config.toml
num_hidden_layers = 11
hidden_size = 448
num_attention_heads = 7
num_key_value_heads = 7
head_dim = 64
intermediate_size = 1792
vocab_size = 16384
hidden_act = "squared_relu"
norm = "layernorm"
norm_place = "pre"
norm_eps = 1e-05
positions = "learned"
qk_norm = false
attn_scale = 0.125
bias = "none"
tie_word_embeddings = false
parallel_block = false
init = "normal"
init_std_qkv = 0.0204
init_std_o = 0.00434
init_std_up = 0.0204
init_std_down = 0.00434
optimizer = "adam_variant"
learning_rate = 0.000684
lr_mult_qkv = 0.5
lr_mult_up = 0.93
beta1 = 0.9
beta2 = 0.98
lr_head = 0.00568
max_grad_norm = 1.0
warmup_steps = 271
schedule = "wsd"
decay_fraction = 1.0
decay_shape = "linear"
final_lr_fraction = 0.05
batch_tokens = [32768, 65536]
max_seq_len = 1024
doc_mask = false
train_tokens = 470400000
max_steps = 9906
dataset = "wikipedia_en"
MLP neurons of a small language model. Each row is named by its layer, matrix (up: input weights) and neuron, and shows model dimensions 160-415. Each number is 500 + 40 x the weight over its row's rms, rounded and kept within 0 to 999. Numbers have three digits each.
After each neuron's rows, "fires in" lists the words (lower case) most often at its 100 highest values on Wikipedia text that the model never trained on.

L5.up920:497475456604413464439548556497549484493484596521436492457483550488481503488523467471541480535525479447479496564494533487503583551464578480530534496458553543503465524526548520496591525470431510463444493524541460500496544576499506478526452432465471611521585451447522556551480507505442555450504522595530473523495533472410520511481491509516536463501547563520538458551506496507490503544512510521419474484539489502497481501502501469529521520485524528488479525615514579512533512458486558433497477430453542464514485502491460503559487425480540535511466538470513476595499515480507506429458499483517595406528473491465512568516482540531492462490535515519484446496505477518516456440513497531440516562386513549531515451452546447549443582522494541501549446533527470520555513437483562
fires in: "al"

L8.up1450:491561534502508426485546494469486419442482504464502468382439514433502445466432522581479492542550557399468487559519426491450415456536489536516518439443551496535490490483495515519571517453477505512459528510522529422461515522530498471524494546479498486512525435494482484548461404555539499452455446427479461429460519462460497584470491476520496498508530509509500493491547555538532491527520495533444520580453465498474471569499514378420472513509478438444558570504492468534502568515537488454515506504513430436478569439466512516542549414493451473517472447575470467462541501427536516486395558469471490556513564543563512466521482558568510508522584506480556478491498542607477497446500546473470491536521538520493501519433490487481456550579528562570476479445510562516502504495523526
fires in: "was", "were", "is", "are"

L5.up188:522527491478484526478505564536445546536495466495447525566487507455436533519460510521507475550488465486500431425430424483500554487474442522478529485490557514507517470508527466511511489523463502557524416456496516501507486505476439500451551547498455547513489471516466498509546530527489518525522581496473519490429518527516569522485480585492508491541421538445432489540511486561450517538485499506516463569430461493491455549537459468463560497507519532476444497481509536512460507473529460499512530445531530512541514472471472483493468417507475462476464454526475426515537459475446533475420526483533537557456464497506532369521459494502504504501521573479520492463575565502550613476478496482462513460430477537461477561502463526547525472451480410490516552462509535515479482465511511
fires in: "would", "later", "not", "will", "also"

L8.up1747:470469472497479497510524539451548507452520574429510492462481496520512510442541472418457525481490533598544473511465486493561486564554501541468509487502462453556504524477532514498477453496442524576438537575494489499529558514475543522458474491550454572503534448443486564556584452514497442439504485494466444510527497539425573564423537479481501452491478460472470434488484471433482487529487521520505409430515528476498523529479523474532524547428460456478541452474432523556530525503514478468531501510488491537540517469492464402514443411561416570525480514541500508515497526526512570534459532485558493445422496494452472545517508535534519545504507484465478472474457564475480473500578476532478490582473542571522476502522436485464550489496550469525474480482455574481453467482448589
fires in: "a", "mr", "dr", "my", "la", "no"

L5.up60:471507469483482565498451473422506516494501457529468479483454524561492509533473493510510484580534502442534511560526546497431525449467473531488503515475474536485546581402542448532542468498532575527525493480528464463447491555530530502574492483525501564534564493581578542515526547570530505549576586530482446491456528511510486477490428472530487454479421552446545504501503565488543550523526536515445543497452554476472509561471529453501535521497501516506511487563518514462410511449527443478518581515541479475537490548471500549547496404470491557601468504517578502561512501509446500434522469531449521537503485581432507497572488526521466543520530568486539475474502546475472519514499548546475440497491515523494503466413565557493466512485410541508471499470512534464473492467538555
fires in: "with", "in", "throughout"

L8.up392:536499535486531515528563523531479532419555511519528488491537525455444454468571514544470511544568488483472485490464451517518485552505556600465535504441515574486545526555495517556552496514386466503545503514490499433533529535513458416489558549454495543494471507448440471492517485536545574527489477499456531502465471531413510471504512490506523475552525502551553490404469441551456472553416509441506518496440456521522472532502478535503430472524559456525489580531480544514519539516507548534482543530513517486501573498484565521462408495497476527516460426529469524490513552473527606511480520480470459438464547505559500443540498476474502488487480486499525474537546531472476512494448580439504592489527594569513487501523492445424509566481487515510466457483538534495573525516515416
fires in: "is", "are", "was", "be"

L5.up955:494527497469544533551484445512540533436524450484493507506476406504545529403452474535480464545547487463462517507510545497502521493499531455512517507504485593458490501465508550473524413470468508542489522502498423510599471486417560487604521539553528497546583506426569526483538453502533482483489551513450461487471598492463518514446473537480465494517543483534545468460532515474548557488542545508473481469472569466541516499460524470483428466476505515480493480494557456455466489538569429432438538512473510516527486527520538514605490467485474558446489567519516483511518462490490535485493509512409524574507502574490476567499444455527495475488521452464528485501502503516550491478538511531446401498522460492507558487489489525440531538584528518420470435491443548559492530523493537
fires in: "for", "do", "with"

L8.up824:497475516585496539525419489439608455543509514545497487534436586530470493466404449518477458595480466530494447533504486556516515447468598457482508482456433510445477481569518501479480565501511501476411477509526446469490522468525509446548465478465531585507575482489504495433534435511497432506580529520425514451477495556465475522480485448424520527462481508498515470492472531508499454467496430422515493554552460468507526523543528401450500570494451514451493518546492506476520520437529460495460502461537587543528510538515480464508524468451446505523500509487469490486434514451514490464451528525573497508495520509476470478540534490426514525527568470389510549509434522511523497500548536512454438471471439539457430559496562517504563472487502501431455433454446575533505510429493528
fires in: "in", "to", "as", "air", "became"

L5.up40:515543521479422541542467522505494511502518419529480491549532537499531529417515448537526533488576527453429463481475472519496466450482542538466502457515529570483478460596603493554451446555433495516475497513524480584587467519511474491553469521539440503522526524414476462502585462494489496409482451494479463466491477460461489475447462547467527451517489460509568505447480517508562489426542445495512483485505519553516506456431561566420450493505511508503489545478477499510481498431596447499486490448547497490425538544523515576525520484491463531526465488505535501510555474470420517557474497472448494498493529587431496507549447539521517471467507502451547497463485489456512473509477518514529392488525469533506524498462550532508502439478524461480463464418472576484496490442532458
fires in: "to", "of", "in", "with"

L5.up1628:486508486564496596455432490483493529557545447533454574472507519434513549447477498477593538495546466463579440460439478465522461416563564526460522508451483497532497486492488519448527477590471456571493460467468497486557556486543455539533490477574500550461457525446502449533543509487455513465556531505400502455492494512461504531551525543478542547531508510450403508459478534535512497509479463539471493515485449490517465518480471443475457540541495475471472535552416525513540464464470472527497510456521584522547465498488481551523504458532470442476454555560522520474411536500480579492490555471507488558455419552471500519531486483594527510501474500415482530490483550488541562462537401380502586433486481464571532612512510528524471494552483542528511487466499515504507493513506531
fires in: "and", "in", "he", "later", "a"

L5.up892:484503538579555474511498525501542529461550500535499493451481536440493510443454462540508464487538531461479529422491545533445453460505533515494586449446472489527545520516579463470454552439447534543442488528565535468558469435483542537458445523485534488493502489478539531563554584547558491411500508490518474472531464501492519543505508496472557503477504527589459443488510483516449437513468515503476467471533475475411514517489474425513492515527545531505521483508524492562577464512515497460491479492461470503552497496494479521438506508521506526478456516598451491477529530460477536557466519523492569504499575509419503477529422459611488473519530570523530514449471467502528477538540481561495536498502519515508544558534495448441533451465514487533402493351451426539555528513512476
fires in: "it", "there", "that", "they", "he", "under"

L8.up156:486483455548517483488527509467486521556501452559552460432453495393438473469558409525548518563476531535542536527521508490511484509496455521495489500431480516594528500469510489481522575472511508526426401533484509529449540425534473468413533531550533552500450507366523467497538552509529496538520488514477498407478471476411508494440519466491514492492496508559455517518500502516487466529409530510511545437488553507476502498499457531448541532497617446465449493518462573519523548503477498500456514510503467489533540468477453479432454433508416494523476529542521483525447505489491539518481535503549503429528536448554487467561446575462524481545527506466550473545560522509412492518474521546473514456493547577516536554554452486462506495468476476514514488444464519563562536441488500
fires in: "the", "as", "is"

L5.up700:514533543563422505461492516515530521514504502443486551548544483441518547476387418452497471499461453509489511505479471465514418527508495492495498497538458479492434535485450519519508405504454446510501506516502515480535491466462560489498568549478410486510569434488558432543479529414448492538475478522506522533487585490457573563467463560442526523493415471548508491580495522496558483514462453457472428498491468484526517504484501487469507492485432429489431528510508498548489515515520476509505546457446492518505452496523453473503562508519486463576486507502460539569475558482465469485509459483544513434457548473542519608547618522596490538525514538445541469461481527451522482493566512452429522497512467510554520527426494475457504479475539575500413530459507555505483480457457476
fires in: "no"

L8.up1516:458453481514404487467574468474602513523465518555493468428466510480539519553522505438440431515471518540472436505529445478488432477590517519521478483597526594523481572526524488469527485456536516549476470509489521480563517474497552531487460513485492559550595475488517510469463493462415529547448488528558423434478585497569507487465428515453494427516507497466442513531487522501519544480553502515487422493510582502507431554471532477485502492494481484509427492516522518490493496488533475455538521436524491544507518518517518402491524555513441448484481438581510512565481483429532495464427519472525488472515497536452546584496574470443521515480500479535547552477494419460504504491453517483448486489540486475575502476534508494533478574493524533466503459530484598500480544463461463
fires in: "of", "by", "during", "after"

L5.up960:504588482564470480507510531426529458446565476538410505480488471459476501506477612596534528471563571490562439500517555461483495422574584529470501466490483503487498460480500438478538474509451501476464544553498458529484552546495551473578529502565511510424516470466484485554468560491551464480507499583482518565519432525389501391533522554512516508515421510447530450383504473460505555522497468513484447558549503549516589538510487496525442493526496471501446508495482492495482491446523534555462529474438528492523460513569462510539499447451476436397477567575496434463444461538482562429457539500453514579477439541480531498489501600571483528488543495517496525529495531515528562482488470520425544436431496535535505538559423483469545422450498449550496472452532442471505526550540531
fires in: "and", "later", "then", "also"

L5.up476:468542561475592515474427473480525460521488542513405461468431541527489509397409440465447469436500479581476551543484536478470516539473494459522483475462470498449474433554570493508567491524489474494458467509617509478506421472500561442523450502503412521505530535593532484553619460542474462465493553531521484486516497500495455575465537561437536458510445436505519524529486509521502512488511498495506478504520570528535589539447550425524515506503460505474499495513501480447479522452566445470537502495475554490475465503574526430554498460460506502493494460535411481489427504451503467495475538495460544584517537493457499593556478455443515584515534476529550506446507556465493475508486475508467444490539486589533494519534491565548529523489481441484487512474486525485484499519459512
fires in: "of", "in", "on", "to"

L5.up175:481597450488492481583580518468479518498525545471530481455536498422427487426543507486538502537558500539510528524546521549522450515482535529489542509528492516538492488527545500517442482444506517523514530517510493546475419455491548399453523482550530472523490476487522594516573545490461532458467489547519531533496454465391564426499459487491559452505504445581543436418537413518429447556562483472524513539573547495526523484508490496417522509565460459451503484451526466457527526493512580513459498550449449440440443542518577483467543490539462503550498533529525546508504461487480468523501551513467493461476511512523511444510470558497498492440515521525445539544508486523435448452509476504462477535481438504444523506506545512516482517499515536538460531466520428493537496472467574
fires in: "a", "aunt"

L5.up1065:531519475575461459530504561544491558466541529463492462480509512420508492489539519471506517493523480556501471469554480542503474506548427547501501467426514533556534550576505463477544491488451603544484470487541519485537437462535481492450542570560492473508448447500521476503537568561479470455506493492397521535478504478450526514463582485428575470494517487596506468333530459549516502537473480472486477450548543475496517483562438489533470502512535515437507436530470536498583507453447544528496492526557448434507491477521549478439501456457516417512471470518481572540548530509455556532481459515525543460445505541540503450505416516519533498480538495475428476540484505567459535517572497456479528470518451518525507557560422516551620492517542451478497548484431485542553484443578497
fires in: "a"

L8.up558:484591479427535477534526463512546470479581511513476527466487515525549483490560543474458482523576513517518500505518466490471481474553399562469526463441508470549509478555490425482483489539483509496502456594499447548544427425494435510496445486488502489592466449584534511531517555478412520500490529528513508505481486504496516531489565500486500445467483548498502433482496526528450546518534490505476464551492486508494592530523563496461533580557480498482485551413506409474464517460544528498515524550538467511519466490581523508608492533498411515530515485589484488518502488463418513433444493517529515514474532492508521502569492504467511524450618520510467514484547466547409494503542489550478490577490556504525536481457449461402499539504503530556511519556516512534537434545522457
fires in: "of", "the"

L8.up35:492459476443506468537485483485530491428521581578456480455521521394496517530548527470535432528472520552531503577485458483459513541553474544500522447469554565508509520559533568472447524553526511537521497558533474536493502526532478463536473517482538591568462488469524534428555484437479526532555476536508462434482479464513515530489547544504465457484489581463505479411528530486491424435461429504436563497509509470605525545454537513480525503520605520444487523476437475537462513470571559460581468479537510541420496509460554464508439504499451540505506497475539618538565517488550457567455542442549524434509533512556440518546493460508510532418551482455473518521497509480440501559473548536539537548459483480531540479477479465475509522589463447498539433525499531556478500458466550
fires in: "of", "the", "my", "a", "s"

L8.up859:525534537569446494604524548539474482451571497502494467518474540461433403508483512504472512570499466442496512510557438459519381556431512578550511500468528565498468497520582432472561473471463512541458544554451494482511537442544529520567515495477488471521541479462445504512524520516516538513467509505457446522427510485431535489476449506482604504537451506457429533556583538472489463496491536443523497453494484487518458463552464509494535467467511512517504550499450515499567479465489458446559431583542552543460523458458515440584500512541528498506451552558524410488486499530552534510462498494425503531464529476515486500556433474502520500550563527454513478506545510476507527464499473561494473541466518502491530552473462547369519546533503496550505467388459477541473489517550449
fires in: "is", "was", "at", "led", "he"

L2.up731:433532464494451536565527551524466571427479500528423580490518513536475530471436545527458455520518558503474541476510506520507487480511482552418517580502494479571479515505503479541527453493430554543479459519535445485591500511508507480503497486505506545482556505496519490571544536561459484464499535516468467475448578571454514533498533502458484454511500480557481527527580435488520510510470469451431512482506528465502472516510458387498494433487478449426548500592544513503445550454517479464506533491522494517491481591569508530492490436457490526582476467500471494499484463504477576544506526559495556483568492530467521501518513519534551499464533479498541505516511544520434454514533450510512424445519461558426577480546471514459598486462497495457489518497527389531569440484534573
fires in: "he", "by", "are", "has", "that", "had"

L5.up1046:526550496486564538534530544471527489543522429502506475455456543560522455535426484529481506534503448551465583433475459428505562524493513439473512532524428536488459533561590468476485514541469445443496552545507455542495490448434505511552485509455508450531517548481483502483558439533508508506513480561497455427490464462502500496486491531515475569502446506495514487563492553514495504421504460501549482494520554452577539505475546510568463482466479440515452495511489576480460478468504474524500594497484568505580463534483518536548512506547443479497469474576489522474535487535457492515482514492472499534472470543455476577507437375478499518461536528518493484531492519420437381522504501514471502507515489501511548445485527581488442561497524532459482435477469511529563494415489566
fires in: "in", "for"

L8.up897:480449510511481449486502548506534516545510540547441455444508462408528490509545477413476472520482535550511495561537524461524501541467571501451527474497534481527464549508559445468546552520502497545439525475543501499513483530518516489510585481556496553461459466550483543477537547456536419503511528471503534442539527555454530478427477507493520429527392480541475439452525522474430462533446580466537480418523590535451519576532540528462544474513464473496490498459549546489493532539533531503481404472471453526529434563523450516502507473492439493531527490547449444512497511487431485490430556507520506437536515485507490543514504482524527516502570570565515470532455545476511527516504447546480499525488518510530481535497446473488536464465510516549414421488451554506508477442474503
fires in: "the", "a", "his", "my"

L8.up193:504520479508483452499462526535522561398536483465480508484496489511418522457531540598542523558542549520414505476531484481504488489568500539525488569544519453521500496486522527438564543493496574518526469600469479471456586470475569518499542552491546513517558431515497528522539592518561506480475444475442471449462485553475568565494452442545470433527516491582550459499508532480506514496513500446469500477478503508462538469490450472432489507519549462498543484486480509521537563516520506453524502553457480469537453505485504522472506552522525533556476481528440449535568532387509579476491480426445464493530544474524539497510508540511490474456510474551519546485505507560481491516500506511434471481546535529517467522459507429530482497448462451470487450506504505547495511523517476
fires in: "was", "were", "is", "are", "been"

L5.up912:463567484506512490521599430454546489451490533505517477400460558532508506460471519447480467543538432444511515487565489526472536545451536527505510537557560482510546517485522428415468446443490526514434531458556526510525516462451487514499483398505539537509527492533561545521512529533457468540530544519463539518491554573518488483383465496460491486551490491495485460508483554442448510514485475507510541504503552506522470523526513497577475463515421476446555507491527514553490455459518531452515529518512487476480464539552506522548515436489427461483472466533573462571571539462471520509446533517526527511513568553403497551480566444471503513464551512558484409501545553529483548496520564532462480517456465466499527469491473480514501514445489567560531525496444538503515485430442525
fires in: "with", "between"

L2.up785:534545434538503484498509548519502509486512488464509515399529509414540498433561453488493489497520502479520465524503605448500489486515528473446549530564467541571527536502515506450510532569401557503492478549497472475524515482488490483518503534530527464423521483460562461536543485481542540539570463556452521494472481483450557453506516524386476498499525529541509520435500476460542564465430555435446568489450518462549530483556528470457480478541621467429521495550539489493456543460490496487508498513498525509527463550531548540492435482500443561461461501494574541516520525505523576566422483498467563428523500512440513420568508485555528550505593497500508498549591543520455476492487503447497520484515448545444543469427480502512496505457518515486511456488518499497530446451512523
fires in: "is", "has", "are", "have", "can"

L8.up1361:477532464571504428550497526458540500459550471500467503494464490499433480559501555501460465492475520560483520595459592530466476531503545551543505514487500511455542531504519499518510479536466515515531407568516412431452543523517454466487496556560504579475444482472513497506516502456461541547494479513525492489509453584477455485448562483520525507461470488563438504456557461540463506526388446524472461529492497481533552546481499445489437510545561457558544496457503455515465518509586549485485496464489537411478516452470511498458452361507466481522486536507461551471433482453490490448482521516544517503474508559561444461573439474479521509409536537461405420465502443503439523451481609497469534574469513551486505515484535483529578536475523517517504507462546534560562462412520504
fires in: "s", "the", "in", "to", "of", "a"

L5.up1627:468468479525552430492513552496508509466538519508492456520465461454495479499541488468528483529492454550544430545465495488540494545553386499520525476423530532512506555561510434454570519505464510588491443508516493548486465514512536419512539575561416536524488462524465557540507470521510404493510565477485513506475509484415518417388547584483525457471525480502521479497462526507505520537480549495507465502557522522550521529469517484500500515477545479547472468506442543500498517450506457518421515518535460505519495500525479518498498400491442495423522476478483492550525499517557482507450562504362513502501550496513479556504471443521523466526554494464493475530487505511529580492445494523564540520502418490529511404504418526558549463526506452527489414473419516558496536414485542
fires in: "the", "s", "his"

L5.up1196:482470482573483467498456581433531467473436456528461462463569424510524493453500516525527480468533554477526485525523520477464430482495514527521483561579407550529514441505479440503563496539476445509411452545523487467515461493492508516495456551584553459467514489526509434516503522552537533495558516475539537528438507475514486569468556495493390467472492493514494465501500493450485540589502524494441516460518531491446562474442434472491446509502503509560493514460466374470590502513522547527575523527475493484497434484566508505488467502478504423480481421555511491536582519456484520480437513524538545422456442530466547497422468422500482544531582495501463483563462456501526416520563518510437492527490507508500471514575508471462593546479542504450494502508496447556501485445495519
fires in: "the", "in", "on", "of", "than", "a"

L5.up23:456539507469448498578512531534488511510464483483466483500498434557526561498572468530536562468575502443543476575485598554508536459513556456493537547553481509493503505580540510519462509479469486466493430541484470584475460539423560456578546464530482485529499524535541469535511514481500469470514497442508399456377607542492521538554583560500511468525493499567483494441502497452485552466495477430486513457478444476540567469585494370443521551545496500515496498451537455523443490420465490496455541500478502479531477472532569599611530413587489537549517501477440439531459504450531507484456559506528507468504426531456483483478511477530507462520542572441433516531486465523463469513440567549449480498501486504477458526497500514486511510432492511558485507498479548514517534512494512
fires in: "well", "such", "to", "yet", "known", "not"

L8.up252:461514551486468507496461494470568490527556526541508452445479492498495488478539577522541465473498473586464513495500468477528460549494521568505496553500483599450533537485601465543504494469467493524462518477553453492449611411475501540500465503444475510522593537425524477447575500496533529502584464472466520486529501485508500531470466480429436497473544468391509418544491510481509491559528477422482468414500553500475484547501550506559478552512469523471503467421453525522463497478486451476549514539445445519496482526539456489517515502522429465523501510559508454483483525444429456552401470550503593562498536511433516549483574428458501522518571500546478525526503552472470536508498491521464498523472502494532530419588534553470474488494497505530433429518459513557512506498435436
fires in: "of", "by", "called", "joined", "at"

L5.up944:476496480526513546488540569489476447551488516503466469421514484463441475472518462521492476480486542515543561541546503510449559478511517559528522514548507481511508513469528450483537493537497525522496513510551521483525473509554447433445498494531463521516465464551571500543532520571469515505479519444534474504472511497491524480467487563502490452474499437497543486443526499531492498441474504454471474539542535492546453433534520506544486493574538456547492464464603489503491450426599560518512559446500452452478554552575467472466431372519522530579491540472502484528524517399453523507387562504483504495535564505517483471535493518536509535474588485498469439540531600525466469498528491518474486478538512516479521488510486484541454552410546590523445487503574411598521544431479467
fires in: "his", "no", "the", "most", "her", "by"

L5.up1554:407498511556490450567513512425467524506443552550478478532535465486482541523512407485522465501499451428533474535527427480536529463482483543513512538549446455472474526564526511527538466471510527503480514520539467504469507438538440546564527481469540524539500537501506522444468537485473534503559544519546444524549443499427504562542458455472583478521466482527539505492526489504450536568508497507457419498539530501451554503496508483539476514570487466521498483494519550546461536471492514447526533476515452474486495452488514497528450459495549444453511552520513481560433507488460511468436508555528494516492465482514502515507464486542501526423538555515444498567479472528530505380535447497542528533443598586534488539498480476510511502474495508556470472507472467520546539471467455
fires in: "al", "a", "american", "northern"

L5.up546:514499514497471552517563508510515486452543478566521503463489486453495503468540509493519506508518472574480522473490475538514533531517446476476529497475538569487501471594514440449474520503519503551531471517538514522511489440516454524497540518484470523486487477481469538501567478531501435539561478561531513492502516539503497417538547562462556490536503493535543428512526424523462454477524475459501554551524479533540436502459557526508514507535583522495476395502513475483512529497519491485494534486469472527480469463487548482395552472574434550497492519520484494463415527507483469532431497501444546493506467496496489495599506452504499526411525545408502602573513562465499518531487584439510435449498508483515553509436456567573515511428555412555474453459477553538537522425531521
fires in: "a", "an"

L5.up605:413552506469566523499550492502455502496497493566450475463435521429478472561466522511541476526490462479482458504496486451507567522509513591506499494454482543501508570475514511493500436454506508492490470525508492558464502444538475506566469515577516530538484485481560488490578502602532469536543552572437459527522482493454466542390523487448537469478572470537447508481505497474479503556579494452487441537486500452575500537554510486557506468525537525542515524489488535559513529508454533487461573517490444416482506504474509480514513474485437510460449545527496479521500483512453520494481520507509513511502572479431494557557504426480556476530550493490434479510551510486468548487545569487489546565425548535515536452437478485546492493497478461484477501500505537603495483443444615
fires in: "with", "feat"

L5.up332:501553523474592533474504475483430516452535452544533481446487522475549518475478478506416512553523476454455473486433535436515550501503512513542512502468502515546486598453514539552524475479489504471459557499530399463459435556474518516508450537480528504507490459446515484483584498483465476381440450531465472578510524451531482522506515500515499483508547529496541562547498478485601507458481479491509479547552522512477522479483548479536474541442527544421499511548545537518502494465507508460495498501502516425543535496517514471546448505487472557496475467537457423446549526553475520465470504463419514572485546533549588535514427501520482406471575445451516485423440462536519463433596463459499467513533487505535450531494467519487493491566529535486528490451463533533463506458509570
fires in: "for", "on", "made", "of", "with", "make"

L8.up263:480515504562473460575505519476538524489492521485491562414455481482516458469545474581475447564478461562512530482532506514455467481523477483485498488485459562576516501566494421453567562467490566506486449434517503541528555440467471533506489462520484532462475517471525511485519522546562560506488519529468515464451525467521577500457444491435487451518507450535489505489505455456455484522494556533537549536417613474482481508496574470485566486547489503496477473471469376481476504463479473458496562471533460524453490568526526547502415518436433483483474528560445547551521478489496505546445481503486456488502546457501534509552486531518493534447570487503519521594531502479480550521419536489549474481500510518471511468509439504437515489489499460488494463439530507533521459505496462
fires in: "of", "in", "atom", "the", "an", "a"

L8.up601:519543461516517464515553533501568539437531524477526508409574525564510519509559532513540535519524469503511527464523539494494517529563545451522510505550535570574480529464526438438513454486473422558518497535465469476502539447472498458480600493498552494499522497495544558440488495485492554530518421497484558459427496552505531428527427421520452487526492399443507527458553459444503506537490534442492527456482485575520498515497469497480432449499521495483440562484512472525523537471464521421481454537442442557491520527472578491572565542480441452491484590454507541460562519442461567563438556483460494397551506516530543544532551489584482482492576521508528469542545572481541524541504506475528514523521533518495521531468489510517505430515525536462482464470532476496482533496486436
fires in: "is", "was", "are", "were", "been"

L5.up210:495502509534453505498522516477483452458553506514497464455503485485454477514524510470472479468581536507522481541527577494467434515536556540486488468480478548478510535588480431515472517532504524541488450483566489579505450494548527415481522483447546523500491414536555561552484528554519528555489476473537483569493530559479544492502486545510498443450512480537547471390478451526481458532529561451456474555546577457532446523517546472430559499564472517528482427523436464509507478491589523526506536541540471496491492530568467498515528432555529566538522472544530466477461510433502496569432523485579499442499536488489472470616519552514511529492593530512466560574476478479443494491460497452509464426507459520426503461501500479549459506464497516516459509495524490546584529409478456
fires in: "the", "a"

L5.up998:468492452529474469431450534471541458487482529463502488463454501513452432375485465511571496450539545432480483497455467583516459572521546440508504516422477574506558535487543543545493513514478498516435481473537509426500511538505493461639492488518569577498479525434475516494529513557508518451460526484532519508442559514493435547470529436398455493477519537531483485455516437495491472538497508492500486507498526490538489506553484470479446504548539518414531541552482501538493480482554515478487453482549446498420436506471516545488494511431493512429488483543493477529479443436478485499477478533538494519543537602493534496472456471507492513491561520472507478457498518542499494482485547514489460478510493514415459522471536468504513483492504531542522544510495510550463459484509567
fires in: "to", "by", "from"

L8.up991:517496544507512493520500532499593445490524564566579513510447530445457503494486434478522498523464524533495448515504471563476474515527503462490495497427514589526563449523586481518506570498493529510444538527608511456414500488505529493508536529512547591530514500460469464463536435450527495516521463578520549429457548516480498457419481489433511478449439434486459494463558470550488482533428498472437465469501534437518450518512535498468533540471582502471567459466475494517443486463555493492544418430519487537414489537481495451486464446489417505514445453519556563528548489442534505531432476467510575512531538532538506521534476515454486491505521510497479408464464481540531549499507529580560518553415491515526596580555489532493563471516438433530524516446529553503519504469485495
fires in: "of", "the", "to", "and", "you"

L5.up334:489487452444396553477469548562517491541473429472440498487498455442454430509524514481494514508515606526581477561515548504465490470518442515508518496481567523542522537542446419522411492526506522551554492532511511543471512523534491493485522495481424568502498468500528532584567504538506425546529465487486498539532526491475570526498433517573550440525435501486509513523517512471530483514562451493477461485482505470571487574483529516492463544502479490438419482524477502523535505472489524474507536471467507498580564496520512464491472404570424549484505493486472539540483549476501516529479568452545509478509441486431484553502529470613574541598491527413553556463452525421563480505497450494482444516489551531565483449494504495505467498478517587566395450511498492489520463539471476
fires in: "no", "a", "jr"

L5.up804:512519501524411445512491536506530552533510525506441486540440459519467533446558448534521448546504480530447461499526517502518495499489551481496509524479448630502507480621581455491486550531479538507495540496513480484562517493524435470596525493506521549573477502478431528487552495633538544464479469505521508483483446499497467491461520486441547458534476475541509477457504440515542476469525555491520511500547495447500532474575518522459474473515473501448530519528528550511562506443484460532533584521489432520403521500507552550487496492438499553454490510529495526542558547441461516581560549502499504475489520538410512534531551458559474491425513491430507487522500489458511518533471535531483481456544401540461461483459523520526491478447474484486434466468512471520524488551517515
fires in: "to", "by"

L5.up759:503539444528514535486568526495572560493438477514486496433595507458402522569524489529485495497448529600519526537438477499529477435418397547508512507512496567532538507533489459505572533577480485617467427524509521477494518418433465489526484579523416492446505541502484466469521476527478468508518490519448482486512470522467476444482555590388558508470502593515468512459507506506458524547447430435503457467511577542519504557548531504492538465485641493521539434463565465479492501480502517522516473433506502458531497511500489438420481509519444470439470546491523580488480474463449499589461581495517503494510543512461522436572491473532526535515528546502475564534517595455463522485465523520462492500501438535511531482473420598518496499489428496498424472457496521523579546448505520
fires in: "from", "by", "is"

L5.up895:534489516503514489498518573508504479531472546533496475388577483441388510482479444496513491466471551518496548471571577497484522527524537534503495526529509505514484480528580544443531558469469512517442486500522478480515481494458506442450464472530549500505488476480537576454554547531588550452449476503479569508517494481490473532510490502451526568509527493550490462443507536487493495517456565509529529550526522518432523477543524469495416417567524410485451454487518488466646509516603536496467485511518497408451455583512498485504474498490511429500483503510423532484549498482426543548417557497512489478499573438501522495469455536470461551449614473534481542522569476533485422485521437523468525498564440481500511529539437456489521484481577544435525497504512450546554493526498470
fires in: "his", "the", "their", "it", "her", "a"

L2.up708:478519511530451528508487482459463446489486592576478472458508512484490501535480549452526608502527518469576458567413559457485485520576540470481535524513540561547514494498508470542549512458525536503464489487512491554436451490460485492495556444516567518459541566541481520507517477469505516488513466444493441474436566440536461453518485560467448526526557479519434486501483468485491512546523538480501450510563538483558430478596557450469585510518530505487506475524475459455454460527536419517518569494426490555515485474488514571492550440504481566498460523419512476538479527485501522485425509501536527541510548583501480476456469534476517485510546493550470559538585465528472455528449470539480544504523492478494446516435476538528558477431533493512423524494452504540505517486430465
fires in: "such", "like", "including", "related", "same", "well"